Weights of a small transformer language model.
Architecture: LayerNorm before each block, biases, untied embeddings, attention and MLP in parallel.
Training: a variant of Adam for these matrices, 350M tokens, 9568 steps.
MLP neurons of a small language model. Each row is named by its layer, matrix (up: input weights) and neuron, and shows model dimensions 48-143. Each number is 500 + 25 x the weight over its row's rms, rounded and kept within 0 to 999. Numbers have three digits each.
A block is one neuron, or neurons of one layer that tend to fire together. After each block is what it responds to, as a language model described it from the Wikipedia text at the highest values.

L6.up20:480497553445498490519497509512445483445497474491513517503474516512516529457487494514470483524542471507485500497525444486499502469546469529548559481499529536521470515464519475517474486468535552496467521502488468477530475513514484544491480488519528518493479480471483501502495495494488498496
L6.up40:471526524468466513495522536506468477506511471489491510451523509517495520501478485477496473500456536506500525470521497518498453478490495543486533503490507544531473508532513480495478537533561542515506496490485483451531473501506527511500557536559474535507457495500498525530510466492446492494
L6.up49:461461518471490535510476517481492479461538511495517547491524476540498507473453541524515521517457542487526554514523482496496494518513477515479494503503496522502411543506493464476501563512524495511494522501540518482506460494509508512482539508511479547512504512502525492506483496501523499492
L6.up102:501560525515521477506532521484512492501506429498515521508501498517549519511441485503500525508486499526479486442527483515514450512556556511540513487468509528512464483499518461457514500526491471509479513499494490464492519469496504480501528481507519500474489519527492443531498469500500478507
L6.up121:497508492499500499521518463510485478474492457442481587465488558523522517496458494538477551524494531511490509504466466502480457498563508529499529500465517537505477482436514454492492514507507545489506540466472532480488508488513510470523538512531485464503509506515485511524523503514514496470
L6.up153:479511498491494504518538461486497492483503513531519547492449497537496523511474465517516467546508504507550515524479494480495487474510491544466510473475488575486530525478512477484510500451446483541532505502498494483522514485481528529525500499518478490457510511484485546548491471535500491462
L6.up240:496459564495486482507517519497469516468499501490504495504509491519497519478469484520513478524532460509525512467536472493512481461510517561540540442473467549506492563491482433491480506512498528498519498528486521513481488507502514493483480494512507508508513487524490513505477484472493480487
L6.up292:525471529469489504458526504497470465508541484448517484495494511564525521471495498487535499492530479522503495520498459475537527527554480502455544500480525546462465506525531456461527484522557494482479499521522517514479464475472525493454509505529480492487510498512487512490465489508549492493
L6.up338:482534523459481466520518518445535532478484454496467523499483490515486526485497478496486531486485515478480511489478501509482518502576524518478546488496521497535472482452514513450534525471525522537492506504515500507514466541469532508468516515534498472477498489488464498495498497497453485458
L6.up341:480512497515473503508564508515470484489529490534455512455458513503484524485493530491489491487521494514495497458490476475528481457552522541514552504471513549499437503535506478502530509459530492486463518535524468504522475492511552490497526532544494472465518531512502536489500511490468481506
L6.up352:515506495457468466512524519488483525458476531538483487482492494517494521480476458539481507527483517515538519469500520503550480466559502514485531491468508547531416503507482487481505535470468499529452503553524464500506515470477502490507479539522479534465484495503540513516509497518498487494
L6.up434:471556518494490491526509489479452512505539501518516504469524458477498530495471489508493511506495472522520463496499494504525482530544489517506565513485499519491491498492460496500486481520523482547497490506513486468472536467462494498512537512539558455410473468538442516472490517524514488501
L6.up525:484501529490490504505517508437519512475547467516520521484494491512486512460475526518512458497460503523512498514499481507485438516567550538491544520478469540499407543524513468478510498543504496446477535524520523464530497476494471491500521487495480481518511502500496495521493516515447491465
L6.up594:470521486466514510516460518489500468496509457475522474492511550529493507463496482492525454525481483494511486513473486499470471437549512518500537512466494465537454515506555465475492508490524555507491547522498490493499497499481506494504505526506531490528535475544458462493497458540492495500
L6.up616:507487492458505469528553494440485506502535440556523518497484482524516523491490447500486472542507474539530494518515537524518500502493500489486506500505533502480472499486526485471542533508500485504497478513529513467520493548433523520495529510491499505489527517501508476513505492513472499512
L6.up635:475505521470484488509551527448513520450509503517498505480473503507516518477471517511528473473511536554500486480482482480500512453552511519508542525484532551531463487486533486472511501469514494528465494511507549447531487469490498512512490536504488506464490482456494488531484481557497514480
Split-off word starts. Short fragments that split a lowercase word right after punctuation like an apostrophe, hyphen, bracket or open parenthesis, e.g. doesn'|t, anti-|tank, (|champion.

L3.up80:476524523496494488540498506503474480505490490531543468484513504495480516489506474475490504521443481464476489500482477553493484481512478515522508495504471493455465468502522518511463459523525508511543508513545474445508483561478461520565428525509522454512505520535541482504518513529493488481
L3.up164:452536525494487534517443506511450497506499490486507523481462518533472517498515490520516534506458467460494469520514522496512477476482480505560513507487449522510494509503490531491424495535510443505529512515511461507512466525480484511548476517486543471503490539529536512493469462517527481463
L3.up211:475550522464476536513486523478465509488499482480462485483504461505503515462531459504468506480451472515510463500518495510503506530534458540518495490508489483450498487515450531506482485526493538533466485509496467495486487518498554493452489473553521480524497532500552537495514521548523504473
L3.up621:503518515469499488523502507452503484497500490492510503427476494531496513508488492511498521544471461484523466521500488573490494525490508505521519496495480505494488522518470519475495529466497473531475492506507459545487452532482482474498502499503558435470491515538489507486510459517501506429
Music release and listing terms. Mostly the word "single" or "list" in discography tables and track listings, e.g. Non-album single, CD single, Track listing, grade II listed; also line-initial "-" bullets and participle endings like created, produced.

L10.up368:495501553499497490511530522512507502498528482519518491509478504502575520467492471495498508510525509528505530495511471503509471488528556515508456427467478495462440497518487498462550549538490524500459527498515533502474530505485517444535522512540469464509455511548471461504514462487515455492
Word-start fragments. First-letter fragments that begin a word split into pieces, often right after a hyphen or compound prefix, e.g. Wild-c-ats, side-g-able, air-c-raft.

L6.up8:507468500481468496507541480518475496491521507512470513486465545472500520477480471468497571498524480503485489546496441516508501469517517475507586485479456514524528448474491484469473512467528540499485492504501517506497498514477534465508477481522512486502529475485496492509509507519477481486
L6.up21:521499504521500497501509497484466514486470475549489539423507492478484518485488463525509554495455489493530502508505500486505454450519529487533549514463512487503503493515544511496524524503479500514455503480490557503472478526449518533469533488493505476509488499513499497529531521500474500464
L6.up55:484507487471496488521567451483466514477499491510522502438467497504500512539472508533472523497484518521498492491517494537514474462494502518530540515455506522498473514552516514460534537455489526531452523474510506524524503506524519488454513473531513500523499541484490485489508491455541498451
L6.up67:514528543480480484474527447458498509518552470491498492470493502497511517488484469493510492496466487518532502523486473500501484516536516552505545513486529489500473488463532483486519500481497494470459438499492522537510461501477531526530501506515513486477520518492453468532473494491503492464
L6.up75:499528460461498490515563483502456522518551477509461536508496555539496527532503499460485483530466465513523511499515498508521534482480479517521536465488470560496528499476542483491526523517495462518459479483494518470499500481457529472466514492521495478521508513503533458515484457504474475474
L6.up89:498511552473515496508550483492457451507500441524502489514485521525500523505489497509519545557479494505512493487493486536500466492540479511508546490485476526485478481488500509509505523476518484549490501448558535467492475479433510489497483510502503489423500492504473467528509485488499500483
L6.up141:504508519460488491506536440470457501488547471481508490437474502541514516519527460476523508595463462502503495519538517530517489509540458509510476477502500470507460529488489523479512547472490478501469498497495525529477456500437469467505482508468528494454531476521482464530484491516479519459
L6.up307:508477496476472464473557472493495499498497498535473497471484501526511530511464489495528539495520478498488539504497478555530497446509521534529540485495521547486482506458505491463500532462523456517463473471510539518514475506444499492487519481488455491532480489509458485536473473497499476464
L6.up329:496523520524495503535524517524465470473521458496485484474492484508499521494499466497487500586502488521517471497500481485564529498533494454457524501478485474515490524461548503476494545490474453530472490502550537478499503527455523497533473507547546510486497539486511488472487529558478492482
L6.up330:521541471483452466475543490502513504521507475493492494469474489533493516511446450518515507522490475540507517510488509519534516499511499515521528466469499561524446503476495491452491511464514494507465510544530512501495434519455558509483496481476510486474503518504469493483490442555489492457
L6.up335:487518529467433533494518525448517505517539500547527509498487490490522519489516489511495480499492527507523489487508479524522503497513489505503516501511520553521475465472518484454459522476473441538459499494527544478528466511448485498490470478481502519513522465493450498489489489504523482472
L6.up406:533512539513496471497505486451477497479514514474482481417504498508504515497529499509521539524486517464491497520521501518504458537489507553533537508522470513499500520493468526505522508483544474525457498472507501528484456495423463507505489488465556473452517485523482465492498452454505496454
L6.up461:516510552484489532472536522513486484489513467548502501499515497500496517485460496537508534525466503501494490511518468496548474507502493479516496509480515542544493494471497478468499520474490495532453524491536532486489539553436504516499501542524515476459467519491476465501496443518526502463
L6.up519:468491504480472494482506503483476493499562467466488508490473492506489521457521453460536484517505484481528557510523478498525503493524524500499514501513485515496492526482524465488508525478530505443513496494505476433518486487524526463476511500490482498491492521502533492484511475513478502484
L6.up555:499504490490502485525539480432475524512521456464474495499497514500522522499475411517512494540463491498539490529497482498527480494522540505470489486494501496475468505526565507491515448491522507511530486486503501457515470507505497503461462513496472494507507531496536490534482530499485476445
L6.up606:498497524480470463472493498505497481499493506519499504492495541501521525510501455516498546508469513483499479536493502481540525547444503484471526480496520519473477506510510546455507489498505456511441498495455525475500472510490551489484514486501541467507527534502495500486503448523506508498
Block-initial tokens. The first token of a new line, heading, or sentence: list-bullet dashes after line breaks, first letters of section titles after ==, and sentence openers like For, During.